MLP neurons of a small language model. Each row is named by its layer, matrix (up: input weights) and neuron, and shows model dimensions 112-367. Each number is 128 + 32 x the weight over its row's rms, rounded and kept within 0 to 255. Numbers have three digits each.
After each neuron's rows, "fires on" lists the tokens most often at its 100 highest values on Wikipedia text that the model never trained on.

L10.up1291:100142142139083117173132113130126128083111115106097161083110140065131124116140085170154128149084188162131099150063087108163150127124132181148140136108119147145176090189117149148119101139141094046142141139142156164131137163166095070125123115128110136122097156121098089131175113067151114175090104092090128144120091129107164160132130108087113094135106145115136110093169151123136134117146133178144147233082181152112140119099176086141051113160151112089138147143139109166165167102118100088118133100086131149141110164171155078132148125172118146139158123134099130146107105088118165094132168087148116096129164178188165111104117110135049123129083103068146139172111142111165111127137160149123045155131134128079040198125144133138147120159187146208140096144105135114098144190115161
fires on: ", ", "and ", ". ", "but ", ": "

L8.up669:149081128135121172183121135152071183141120092143156120103095205140074105156212103161177139092123121110117101068145146136155176154153098109105089176120137112118122125191162096191043130135117125141085099155114127169154118163141164148124119123113117121137180150144117131102116089110140150162116098113068128122102122091128121150120114162154156118140125169151156105186108145105148126123134164133095123113090091134118093138078116068115182094153106148146170133167108108139119068110112160153136137115150111135103137132168099155161093133070108103113151138132136155099126102137126063143134183153069080081109105115145092109136135166101123102108148115130070168143095143092079160082165116193103138100121115194124124117054140159142046107134219156121125071129128177105129129153140120
fires on: "|"

L5.up1278:092148103153106151127088216130086182172084196132093149090146100177089127053143179127135101138149142178126152160122090094092100103130126125167130129074088133131117177182091063127202138087111116125126150115116140135097131111121103169153143109158100126147151133121115170143100093074144133143083059157151174144121095036140073081094092148122177132153094139095070147131132153133125169188149142103073117153122116125095089063087160076133137080146129149134092112088084121103114134152199061147084132112180165171105152201096117140186093053106165112206114093136155101159120146120120139156149167138190165088132089111124097111107159144092166135085176108125145151073173170130130154154039122082143091154119159140183108139081062133112127124153108128067147118136101131137181161125153048
fires on: "| ", "ish", "- ", "d", "French ", "English "

L8.up846:098169113166152142138132207093126114166120162088144117065150080179140115100111082145093153087141156095119064139122060166130077177129133111167118115151115099117115087111118124164112159193130166112102113114153134120146122117133106142107184096108136071071109101199111165225073174103122105054149151155112164134159196150158133084162176155139106136168135096149190084143141152151118141154161099203137124040124127151139137096190183147117166106144072146103184132102115140194154149152124140133114177099154127100157077119117115107159165142144166085098183163120180105127166050140196116139083162135127105088081147096131157122140070121142116130157130182110110154155126159085158039113106128172159100175143117145127148133150119153168102107092139116057168135139146132089120078155149154
fires on: "–", "-", "for", "code ", "written ", "art "

L8.up1379:085170154144128147080147131137138075110091164130071116140117150078162114181131092181124110152156114127140132156125112163072136091093154104091159119140169125166130190127066137161117139118149202120087177179116115140082132076182126124140153159160087153111135132122154053176113183158136148100121101129120091097162147148174118159080089127117106129151129108100163115121135085129174109146104093112129146142139129129116146199143076173102109141152159126112069178114122154175133126167128144114124084099140117092092151087143112111145112168120091202112085149106086135112207203074133126150160131093114157155101156131100123150123106084126135115091143151154140166112138122141171123153166111158173183108084164124171182187108160150134135156148144124124054083151108133137137162124156138
fires on: "\n\n", "s ", ". ", ",", "| ", "ec"

L5.up883:106112159188120135119065126160165157095127092156185140138111122088091117090086165150129163111120116122200156156127153032133190094089151082126115177115146108151172125125128162161189139165110127123113175151134134133096120176146102155097107153180158135178087095127132104103137190110123145159137116124145100115167102108153088165132102118106101123132180110139083117116088128120132091184109135104094139122130169123160097141174072089133203132116073079175091113158175125106133088134107179094173121109140141155136075132124126192133177142161079174160117077121176113100100152121028110159169140130126098134129158091149157180054151122086114070191131119172144173091141088163130131090090109098123114207124103121136114147133134174086130114107151080171109171181170091147142080118209126
fires on: "N", "\"", "pe", "de", "d", "G"

L5.up1089:117152116132062108101115096154092078186161114122086144080052155165131131078182129115126122080089107131143133116115132091135139119151071096111132081138133164156091118123123144152137174126124163171164077162172064143103149120089109146107100100195158135118118170118070108129136126144127100174150141168097125117157123164126123153135091138155077199164153167045125141154141142127158177162160123089064088163169149128161130099152098140168103163142070048109180158153135102108127103152101096129146111138099099110143154089136132055129116150225140130123111145114155109085126155117091121080141116146130094120126155098120173144145127154086133106138141083151102108128140137068120145131176143159106181142093158126119160172099193097144108137123059161176142173059111073152087153168128145
fires on: "ach", "ug", "ek", "Apps ", "eg"

L5.up274:154097171156210169127086114121154128154147039177084156092141115079174151160049152138151170136089116146136139026116110137135108084142133126112113155108137136152170185077131152101141098168177128086120096097124135111172175142136103087169147200084091144094083107160118131116128088112123120172122159168151165150076144118104192168130193102120073155120169145103127118093125083105060121126148122103136184111132131119141143109167097075153117122148122107161107071170099118125113127148079145149120116160120135140108112130158087091080167147149134134071124099086200147154156117082130107102062103090154064097210120137133165124111120098051136166177133074097179145108095085097061120148133155086123113103139076169110143123100136086115115110149038062143102132117107068113133120114147152
fires on: "Bar", "ever", "bar", "for", "hill ", "early "

L5.up1449:116145143150139147117193085074114142174137124186154173141103120095112180116124121141143140120122130085148085099088159132107217150122151114140100154157129101143134118122119088153145131106114120139125137120118172127107134153140098100198161083147059178075095134086119118124130138161076114161134212169150120138124108151124180149127095175139126129107120145102123124088152125125141125170096181102107111193137133184108134162081126134112075091142110120162115142118116099136072108153212085152119061114119127159092140077122137118129141159118111111150118099083069147070121166151114092110097114110177146138113113133047129115087141136099079135170066127184148122109139066055191180146154086115103177086159171148174089102125116121180152124135127150174143117170129125101133138104187123
fires on: "ing ", "ing", "and "

L8.up236:123081122157068145158150175116105107101041138160090183154132143158120098143151161092186089143199125103139188077122129076130166129104100082130198155106129119124241083144110146146096115089108100121114134136119094131089153153163128153172107140129107167181077128133119103145144117140139130118143158121124121101219129139122124154160141147092179094145150127120070102102163117126120134131086107106178088046117063164145165120158151133071116141092089150104097118121152132182130109142125143146144167182169089065144099162132127138089139132117109111070119138163130121158110122115171135064162163128154147105098068136213155109167131199129175119098146103139099144199154122124099187107155165065154127083168147085148125115077157127137078186120099196135131135104132155106169109090100147
fires on: "\n\n", "\n", "200", "ti", ") ", "at "

L8.up194:138099156113153162194152108084124112114100125108163133149161132131146106133183128112174094182082164124128125124120084129082091157150115077067102120140135102158130184129101161115165192090131133144125149137100080164095149112145083128086156138155084096152153106121157103125114148106118123159131159119055114108114126107103173054055098138131137089132076079121097126075118106146105086128154137171131121160099119068175114100142095128085111139128163076128194083150164103137138093155153125135122102112143165071123129174109171122160112084101180091136168138043073133097165188082105128150145096109120166138179167123149158120147165068091125140115126140202158160110117135142134117165074149146153177121114086101165143169081136084109146141166127166091141080221081112186111132128132136
fires on: "ch", ". ", "wh", ",", "ond", "ib"

L10.up1355:130065130086079149144093154153136171073130092147145169112169126178123136164149101124152112108089169193142073127119103113105152179162115182123102167146146143120179155168096158142114109080141136068134127129140164135085165130147073107166111113132091073126096148151118160081080099136169119140130117111091071140197138150134148067134160082125150092093173115129149085106110103128081114099113099131203097202113186143083142098161042106152074141161153165138115108100076180087104129134106124077135113116108181144120124121185124099153113131196130127115129137101074120134183144089099141111111094134080132115158132137142096117200093115080117163151068091177137104108149123099034105198124103117101156148113139193088119134097107138153167136177136136158186160102113163155102167067136109
fires on: ", ", "but ", "and "

L8.up740:152156110152148145157131079153159158141104150137099141088127126146157104096160095119238082175097128113135084099151098133193126113155129139134176130123143121172177082108129131112167105197171106137121155154081117184137181120096119092084117139081166151134072139094133105113137074096132092153096147118110063117114078085091109082080123110138088153150090158142114083162092114199152156093131146160147115180152148123112116109200119133127133104138138150101155174169134096097075197110073094101126162144129127061124161135056197135110095149178151149099109148010135131199094130148197153162082136081136139147104113113186090187134137108111045147163092171114121099160058097170148158074121131090110127137161129133143162173111135098175101121183157127128138082162123103083142097139084144
fires on: "-", "an", ", ", "er", "en", "0"

L10.up418:136117118114124114153071083152125140111069190105077150124092141113156106098125107134119130184110142153158144121142147118136151155146105130152151132122129176077118121097151145149093184161139134147088165134139105124231149126141090115111154118139106124185088101095142122139163137156120108095152124118131167136094076154121162209146065090109144065143175131136119095103130090101130152120147095135116145173084104099140174138154195133150093115106148107167142103155166087143126126074114127148101121148199110140118091119154173150116125111194104080206157117083112207122098116133110132134141075110082159104146110183130146158137155177153094210110189132101173085142125134118129169097199062120168113166113067169144044163151156101046085042167223101112153083137086152145122151105124132
fires on: ", ", "but ", "'", "\"", "and "

L5.up351:142133100120166135126151104145086116224097136125116143172108177103105146174133115061111146145136114120130134156118189121103145063140100098103084103186140140131066139089116135097117109124144146150122144166113144142140081112183125168079097101135114132083178148080133147108179162099157066098089167145133102142049060120095094123080147146120087128129128139097106176128116079122156100153125143133105130112084098164156135113109126132167113113155101151173117129187113062109125101135143142159121118131103124160110116192202108095067145160136102165153102140190134110106132139162160142150096095138141156156155208132184125113128113113130106127167176128041113134114128092063140098069129128105114148177122103102103143121183106093116081131196110114173094214132109147039094141171146177
fires on: "is ", " "

L10.up883:105108132098125127083128099129077125103134183119114082093100136100146140130140146153184103120129078133117116136171104103174140168100197131155159150166149126055077098104106144166133124145128164099122100114146174148138120164095161083138107078137068101100128123147134143144135066197162116090127121162102150112134095147116132125110097171107126183166080102142147147129107124136141070171147142103112082068079120175140113097106115147142086113136147132138166073110126121178094162088132135112130129085071156147099141079109104165123087195093087096123158150158134116125146038153127125139109093093144137071080156109101109125093153097131164145058179141143203176173091069138060167077124131161095118146138138130102101153085185126194113153156174102150105102092105125160140102155117141
fires on: "of ", "and ", "|", "from ", "a "

L8.up524:102132148112145147119116140117133122126176199125089134143147153079147117140160127135133109061164044135192142125068128085171151121122112129156113133107154119112067149165118077154124171098069085100156178163109166128149152090125124113127129089204123155169086141142116138135122122146128091134141097127150170134132135188098177156105088043127161114139175115131087081163128144164082122121159145188105112083164135141139125114155119127142124119128066154129202143128190168129118087142128141190125150175120154154115082126083156092149131181149132160129196144095136160133128147111082131169153142128063156142186130074124174120126161132100091115141124216122172174153119114130077136119151113168189101121101179140112105125082161122089119097098103140103101142214174112097127189146087132
fires on: "s", "S", "P"

L10.up244:133114136113100183124196142150112104151088136127135141169106154133144126144120082069130090064076140103115120091125100072113128171147097142183115152087173154161145128120092103187128142135092072129105111145179195126138142160148108133068081114173072074148162140128112163174158122119093142124125134123117178107150141115123119164138168080142099136137139198116138199165104143103070124145131177143126125088132131091165172159121111121088152142131102114158172131087130117118153127174127144195130091143149168099155112113108102112126075108113167102094121082162154178119161103103115106136106128125075113071128157095104162101071116183106134159115135165112171085041115151085199188130114109128223135163161121110080127193145146090160137116114124170108106167152162214206119202116125122
fires on: ", ", "density ", "s", "is ", "ast", "ap"

L5.up1348:121150162062115113126127135101143174132100172139098116107150146139114112117164146133112153124098100165201160123153119127116170112140153169201226154108137120105177118098106121100092128133129115096133187162127087169189087147117124105070157096157123131135109101091132145166169134143156151156130123077159059157121065151104130134132163136122146127100148109153146057142119101099169132086106087125191111164176136150144159132178146193126099223115105117143077159139110097116120117135128146118149090106121101080103090123194139111149130146125121118099175116143089141133170110122151118165124097116069100139052167131149170181119148177069061097138136152171102103128112148161105116120141128119079131181131130105086112139104168083101109074143108140071084053155159109130149085115081099
fires on: ", ", "; ", "% ", "and "

L5.up1256:149224105160143127071100092142089085130096111128076144134150113100118101143128150179128146154108175127102131155135118138088146140129129133125165153113114132214036203108094116154179150159157116146107056129098130117096158122170148162094131105183134104140105054112131158094141135146102153156091140194104177144146124130115113156102148081138121135090059084114098142138131145197184167122186095112130173090076134124151073103124157113144105134106118143180113129121111097098119086169182149055098090106091192095128152170116091113167150140167204091144098180086116117121150142164136139108204121176162141090131155134181093127135112174131181118139148095179077063175176114100128199114107128101136072118092139165151122144159098162119129112116132179125129131162125097168148123119091099
fires on: "| ", "no ", "No "

L3.up1517:161134100064105077154134144129123104080143140153107141100134139116046162095126121134156140117186114084145134203175134094179031084145198118117224139100135115128140088158153118131115097121109146117159147091139107115141150119164066126150094124151101106132098197121101139139132146126115094100141075089058135100137114110095105101166115112118105124111090116171137174051119169126160159143138092086148131122154147148098135141073184107108144052151131145100167143103147157099168172114140091106140151143117140112167155158111118146173146104148171127191129140083117170128129129191084178162122147106170147085144181105186184091094167122076171154135141116162150109104209144069142101131078108186109179139113126146157084079160126127093111129108119095171136197140135131076040197109159114
fires on: "so ", "te", "until ", "school ", "gre"

L5.up1088:139157099135112155138095146164188101065096176133197118122147170144138099131073134154135137116240076129130104145098171106128131101121120162147105153112150085124130081102105143152131144114091143106119112116140178112106123146130183106134119101160113141087085088127139126162135144164122110135197031144069101107057182101138180212121117144163124110163164203137115125151145149113163177096119078150131143117126162136142114136132098158154177144128095111114124179138126149097113077113124158125150176134118122087139142078115139134176150149157106150086159118132070153081125159102095114103145133187148135201110137088137101109126161131110085075080130162130148127123085100122164130174128066142094119095049102133136075109141160156136151111146089156183146149196082079122179141104094130
fires on: "s"

L3.up1399:161085105126134125138072117125101136078110195139117059097080130087144152095130117096170084170085148099094196150112139133139085153123144147099180188099103162058173114166118119155188199115049101103104128111070063130170144142104061138160121088172120124193097085129109066082154129147103098095111071151145200171148179131040140122092136183133129154112166216168180114088112138157085108113152131149166100164124146145065135145136129155132101179179143151120097165143169199159161105144111110140137196131069191109099116141149098150158169117156094181133107109110135114146131129103146123124129138064098106151077146182152115078100147182079104092154128083125165087157114109122060098092131104110127097142157107111071115147061132153118175051121081120119104090161127177076165086108128155
fires on: "D", "New ", "could ", "left ", "D ", "intended "

L10.up1076:130093108154096139128108159122109171148094161103103125084093100153150148157156146129171131100176135091122149121109129106077069125164153157134122152133087127144114086094142161092111197112118117097149131095087047180103143117135077183099130133102097116135134128146170149140131121161077180110076177119135133194120121220085142131091097106164115181128161184128151160093157138160087171176135139165154110143112147083113116199171140131156145117103127195082088064143120152116137146111165118130129138125110103148086103157170208132120129107121111127150160170121116119088096082138130077081176164142159191106104146114166139141086081161174096107134159123146170158163142174123166107143134133138117079161059129129108151138069092087153097072080185144113123087089126124125109152130178088
fires on: ", ", "s", "s "

L8.up720:115154147136134123101140097113110079126132148090105104145102151095071125098139110109160060155176159112068183085116100182124123153188102210105103126143106109074135184152090110069142161140177128119092119127098135113128149092150126148086092138068152085137112112134139116142106101147115189132052164154072098122130172117204122153135145109107081174109106183181109105134156151189128150098128183133126122138111148128145086134182132126074100143137165115139155143097139098118097160161128199100144089119133117119079143124113147080130152169147116106127111189175131101109144092135124109089145184137116178153121128108160125109041063098077129179136131114127122145177113111115155086123097137127155106059178202128159059170146072083078123156107099134126145174184131161155142147169166123
fires on: "Sh", "am", "| ", "ish", "Country", "tion"

L3.up1359:120062059110125179111128163123171095144039159149114097136120050188092137161111144178146103083122108086161146109010126143160133137083116067119091113140140138104144092137173120148144136123082096138150177126153167086107116118118171120140150116114122131118069185080108147133125151126048134157159127131091143191039125152098105174095137120105155138161156127131096100105120116104107162131143108085134119174163098144150124119088170155177109146130148117121130165120103109140084096181155117163159063133165097161119156115110079124154117126095159132097140108155057142109171124163123151144127164139087123099129171113125113087094148126095138113142137157131152097137172122117143116129092111137088209095127134114136114083138116116090119143049119141100037111127142098135122172098093113
fires on: "ed", "ing"

L3.up1079:123124091151124119174148161142121169139141149129096171115148146127106114095122156141146085093112138130154156106093110150158123159119137056133068155144172077131141131107122135184123147158161088195110159113129129121161076066128163121130115172167115118106120157125085093101108145029182083159110083106145164178117079103121172088117116210074102095122177103155150179117118101124100104120150147146121104103193092111126136131123066146112125140129182084077086092124066111110148128110111156148177129193147175192148144184114101079146104147161151113129191056110112127181151147145191157117167162126166148121163168113127128128153101145070214136137094167103138129139114150065120163139177156109133098107102128129156132114096122138116142175220113148128182145172111130128127094080120164
fires on: ". "

L5.up1009:140174085203130155136132148131107157174110175131122108121048110126081149134135120086115108104154095079143083068138109090059107141132112173130144136118196170108154131101110073140131106099163083095196149174154141099167209107201113124124145145145143147141141050094132089106132101156140084123111120097116117072122088117153144119144117130072077144099083130125159123130131166082122149145149125181139167136161119135140097183109202184210125133089170133141128122108131155117136129112131195127194197107110137158131096069103056171110116155177147116155113080101093079124105137162170129147165121149083152142186151102140150166140181151095090107134140090064108146149135180165135150163141127123124117139147118134134140098100142103124119198103107086161137194106127078169096106100123032
fires on: "as ", "A ", "up", "a ", "wife", "- "

L10.up1243:130156110058127115129121105107167079183129136113117085073104158095164114148078128127154191105119096117107121136080068157141081114163166123137138072114150119114127120108122080164131187128143195130135117122097119210168122158120137102127125095146160105106180161161125164136132151082108172123097141126151203122111168126130125098136057147105142139099158165075141138129111085118192115140098116134106160159122176182142143103119216085119121096124120120179142160154142071082124192133106219195072149123136170108099121063146077128204142116124179135128161112122093077151157150128108158155130099099163059111063147035147133166171114111143069138198148144172160182117092145092128127123120081118139160121119137085093104117084125137115092106142133161113095188090102148098117110172152120
fires on: "| ", "-", "le", "0", "–"

L8.up1203:120168130189179160142134063133100116156142128125131133153111166156147126131149144101092160147074108080072078119102132116101155101151128251094103108108140171129108161052145163125111127087107145113171192055104129116115159140124082116190116137085053088082134081146164146103087118058182146178117133163046137137145117107164133126123170077126177076062136184128136057102124143193098176182158125168114101117119140051153110175156143137144089115104157159085125134093131130142088085105137181153118159100098151133136130116149083129168190082152128109170083131143164130101131138088158142109143138161147115117139162119105110123097118185051130132174138126115103139097151085125171155117169150127121114146108119129138165115088122123103178150128123124094170132112131168119172114081086120
fires on: "| ", "album ", "album", "ot "

L8.up1133:107149170106106174094131119188084134157117198110153178141148113144097108094137114117113102135139127123113123186121131136069118118066104135126059172104174102137129111083130129139065166173145127079208122116130143097185099113161172125135071089111080068157151120165051130128127182139175189077094106140177190106083146116119154149121119176097125137136191122117135115153117080126143134091151115042082145080101149107129166141143128170088155133156147090107109101063113093025156092125089147124157134104152139161165157111137090087117080103143129212190094142070122154088134152144190131124112125076138132115046121082152086109205104134146137116122081130173118159178139134119085157185150121146147102111098135128098158121169138149085124079140128164091134086170176140148125136111108150
fires on: "\n", "c", ". ", "spec", "and"

L3.up876:119125076140156138111079149120149116160185149156062135152128168100151145100121112113022135054105095112188168098111157097097142150160167120174114180113118128118107132144129103094191181105095117144134107147141175125066135097127133149034116133128143120151163131058147167103159130076097117142140149172094050102102152143069102167109168085089100113137154195135119147145164120175169151070135140131168121063139119125118099152161133129163119142077176147125144124101144137136079136150094138116088164187115121108103133105106240117160065149111082155106133122217122153171128118073122111110056094114113176160115164078124139127205138112087083126126135176143074079071123141112096137131116137159130070127089130143131110145162099104151141150162148126138182130121100193119109143134104159
fires on: "s", "S", ":"

L8.up160:152148128124202121112177122148126129106111109121151174193134133185236087142112123163144166182135111187171170142139156148105127161125154132131166133147114172129168130120156163170159160113125190162113153147101125140078108125155180119138171125130168088167094135079150087087126130153136124230172136091048119146145177099068103153127092118150131115194140121170132135152128177152105079118152113085135125119068149151088152111120139143138141164118178120116119156125098132180109166137130091112168188107118118160102107138159109063177148119179194160090110174083115070161116176100153100095119170113167148157116098104108081132166180121120137116127131108147130176133123108113095174180117079068148121158068106106146168099070062150078153188173043148195114127109105106133128147128136138
fires on: "c", "d", "n", "int", "p", "acc"

L5.up1487:115087054110093122105150157065187130160204116111123138141111118095113116118180075154073149117139130124117164137188070114129117120094160121124115138116090163070143085130130068137119155168103088163121087130120116158190165132166146086073133046094138170171047108116168160099147117104164071108098105137106093115137117140126136154168151141130216151122142148098131132084137070124147133151130105108110124161149135105109163122109130133063077100177170117136111152142133093189163123127135189094138120116188086158120115084152133133078108148119119100138163104106113185158123099163081133118093154181137126153156168140155153106096162147161118158166075132114112083119130167068109148174128055138136104175115096078172098108167181122133071150129120132106131103147170129135204135106073138
fires on: "played ", "play ", "Con", "act ", "round "

L5.up242:113171117133160147096123129160146152126147119133076148090117147117147125119125160141049086135157149113178128139074154172107132186136106129116125106082157134165194150140125082148114155110185163120143118127083184114155226105110089096142123123094103124109183142133123112106104140129175121157065193109191107057059075144124121131111093092141080146117083150135081038115131077100140116160134121169136168073126042111176080092105180138180143138166095114154107107162141095154096103133087035113113137111112153060147148079131129156120171137148130139154146099126123096105120066178158116150158176163105139122170181157114130126142094137147089115154149112070154152081121134125129147086159110108131194149122112118094110165179132119098107094118155091132084147196086185162173084148070069
fires on: "a ", "an ", "A ", "An "

L5.up1318:104120149100083131108145174097134141120106148080102183139170122139118131153141157137162142121151187127140142139122140191191133116129124108154100108156114177170126135097107155105114161184109097143150102105170151157100135118093178097154140160186117097074090142205145107093108047123094111080122070219177162134081156148145096149143110132126143182142121117104136134116137130158122105108170090117142129128204120092119070145138128127096165111148101087048139125112094154097126187146061211113120141135149124112172149110170085077120137097089108196125125118156140166128103091115071076102138116140103153135090146132097128128144071141155060204144112123134115185181111123136096179148109156101136071127168116119172098134127170123172136087101114155151181074130167134114130141187154132
fires on: "Z", "A", "C", "E"

L3.up566:107051120074066151117100089101096147185106158107140091117172154134065092171104099113154142147153113150170132188093123101181192112109079112137117155146125137161140114153135101125122162129146096082130078145109135159139191101170037145137141114141078147092115132112110082156190153146150135134161191127104101120088070111134125135092110065125112092055144125174130127127153114068081159160182122137037165126123099099102122157153118111136145086119119130071145132126151089109109107107169125136168137105173088087145146179175125155156078127098116167159097116197153087076130151216144094194063141078170139179104132138136122140149095118160162105140093150135117140137179129137107128119143129119157120107100123141152125172141119119159132189114135163196146152150171077125117200200130146
fires on: " "

L8.up1448:086152166139147128169086171137075127152093148104193179106069131089139120130156140149172101104166104148134183142210151142083155120146129142146127165111146205069112141110156135175138150155116099175142101143104109069161148143143144176240163136137157135076122107136119150099138142036177125066129144136151092108127137110139170131166165169068151108091117080154156173160102113154090106149127105139122122164118132103102108090112128096090153103086067148148118088177145057109113137116133142111145105117150114144101131161121118153091140113091125117159177132125113124085155062108144114110062141194109170154113154180103091058164143085092121148130131168106150203133154091131161068170132077112147120127109099109124091080144097145111060119163141150121088169141112070094155144185108138
fires on: "sh", "sc", "for", "vis", "Sc", "Sh"

L5.up447:142088142172122155130115160144147144121098166146125165159117130060165120130142146124155140219103064106153172139145116143133115113101146159157144077061110137093129087169103145121166143151113185162111101181108117150101094181061112117130144091162104125101113138089122130056151100120124164116135106128120098126103105113122108142126118196094113131123160085127108124148083062101099079166176126134155141165117132146073104163140115141144077193101148092144094143182149108174132085143161114109110131101109103182166133112120125140098200139182171182158071091145141161153118105100081072120164050088122151084158091102065072103109165125123135111174139193102125176155165078126120144144134166100195073215122141095128112122130105139139185166173140086108125138118129122089192137110178126
fires on: "d"

L5.up1142:176092142089089090174077094174111129223104143095115121161093143151132135196144172152170122104174151142150180168097110100116133103101110147146170129159164162113054082124137121152097132102141190077089144125077218108127139062153142077136144087121109065151092143186105087116123110123142083107125149102131136159117134144143155117088101129165065090142110120121149115149113103164067110135138087149159109128153133176146184143116149106118183083119109123141160156150137113181126076142127113147114179118122150089144129065179132150152117138199077142153137120091139107143122140127134150124093102081060121184170155100110146083100149109142144166065120081074122132126126184122096138154132130140127075129123091179058141123141121210149139113154084133175135125155158139065095146156094135
fires on: "it ", "p", "ma", "P", "It ", "It"

L10.up13:092209122122208158153155108146129144136106105108135148077170200156136096067117156099100167135122154082124125048128122120173100071145119201113156162094104095137147122160122169153168146072113112142123095167134153147134163162139132173104107179167159099076091156079121202080120121132097122064123167127090145152154145195135138112149116092116095127154065129156128101115088141153132157100158123149174152121148147134111166083144113133081147150158102151095126127159130131111195124040130138113132127128156081134124131085197116145147103062125173120106135159050151113151115166151152150120040150080174142081138117112131151146076148109147177084136141144202077102131127149127129100080119176065095095097143084114147086104072153093135073125126136128153145142106143155088148134153094123
fires on: ", ", ": "

L8.up1005:177142100127082135138095142192120165123122182126137103129099170149130067125146123129143141103145090117080172099103155103114149193126110103112103134117119112086099108111172116136072162147122143111169204102172152075150127183104135119100106126166115126146100179135158137024162127116133099107077159134099156097175139164145138150124145110129101112132104109102155133121131126141189117141065155144144131131118141118193147175066114143075121094155119159150147154102131154154194207118182156161157092111138093142176132209134073126163115115091127120144097191102130143128104087096138111168103127177179064173103148127091124087063127110169139130083126136123101127130114182110129132096098105123157075153101130087095145156142117129084186165154137094115096109137045129106123143117116101
fires on: "G", "g", "station ", "Mad", "iz", "00"

L3.up271:148106141140134094158157175071124104038125127141145086124130133124149090158121101130172168119189188147064137143106108141146070178042091106150136113103148124131140125075090105116180113126115059105123136154103092127147109075136116125094085105168108124173098105106144102124097073151134111095134110122193096145116131152079092071149126109157152069060188107082165116066182158137155086081115116116173152098171110093146109111087072106158176157144167049129176090161136111167107102151086132144139109125093120117116157146067152104075124116158140162133163186127091167137131102145129123133144156083113137175109127094151124115123169115100133157091116132176118123096115110133144120104162119071143113208112179122137168173154076174112158124100135064107153118136148125099111096095120162
fires on: "6 ", "8 ", "Indian ", "7 ", "T ", "3 "

L5.up1452:148074058112109086136086165182136112116106113128117152101131183115116102164163154117118114106145124095110175117121126117164135149140157110106107093249120141106119135087088042169148101101173132118160133106178125103109097157091130109131127108172111135163112125159129169074137106140155132124169110085101086160155113192166124136174149134133120141095090166134203112160149147155102118131106092173121122112114121135122100137139088104137131111086127062137149140149138154127168122121108122122094128115101072148172134115165080073142147135134176171079151131147141090074166108108164078121091133175178161136125148116124160092124117067181105132158127080136161140122121123074066112108108103156176182130130136101158129142103112155088118144145113085150096192106134162180046148143101155
fires on: "g", "ug", "ag", "G", "eg", "aci"

L5.up17:208076145157095146116155145119165135181148129157149170154165115079126051099132092131132093167133133092086126110140150109112115160129116135141143146122110137142130094122122175151110060155111132085135065137194130099106171158133097110157103165118133135152155046151150134118174114135144132104168081109136112083113173098122117112139193147114122124093103128109042125086129138139078129141125120127114101166196156165160180127168067171118146121131139117154096117096216073100110157093082159128181191078087151123152130141096155163126153157095122183151111119138164094149095162121055172090206151107167155072149114122178133098130134161122159092164128178109117118110185099093143106155141080194139140117136116101100095063084132117123156154156168125135127136084137091124197151155176141
fires on: "D", "such ", "from ", "so ", "did", "II"

L3.up1476:137125132134088129178137120112132161096099115119101104121124124178163119073147129125147203111155078100103163038107127072121143099140140203121110134176131091128188108117077138121160114152142146149168120126132090167185129167136104106147117111199185122125155124105101171103142116164121127114175163153122051179135113177087127085156136140168172182147098163070092101089100152119124168149163117163140093128193155153184129138123142168150127105147152185066083127160094168050170097127075145157150152118124080128097125029096155119060139099069126167123112080181153116119140199154130126121110113134122100112117123103143137085105096161168093162158092127122149091133105102115085149115111102087138104155166151087152126075148155121149116087148147189093126217111086081169109146046131111
fires on: "the ", "and ", ", ", "O", "with "

L3.up764:116121024140146103039141117113104141113109146169054098155156121127156148092204110127100093141138135136105175119127095057156121100114111098157124159135099106144142080136100127143192145162198078111119162165195119147173107106158109123109105143122164186141132163158139109197144134111100182129087168140135127110164086107160098195191123095074127122094188140071090100060126118127102126089163139123184120176132167111184077130198122122112165171090143115135128069126086082132155103137128099106065121194124115137125154139126117097124124149155179168022119150144154098149138143182176117138093123154110087089142153168118116151109081140149122125116127131121133184155081154122107116107197154110147130073147183104122096119122138144146067175100104106118109099130108098115181078112101176
fires on: "201", "200"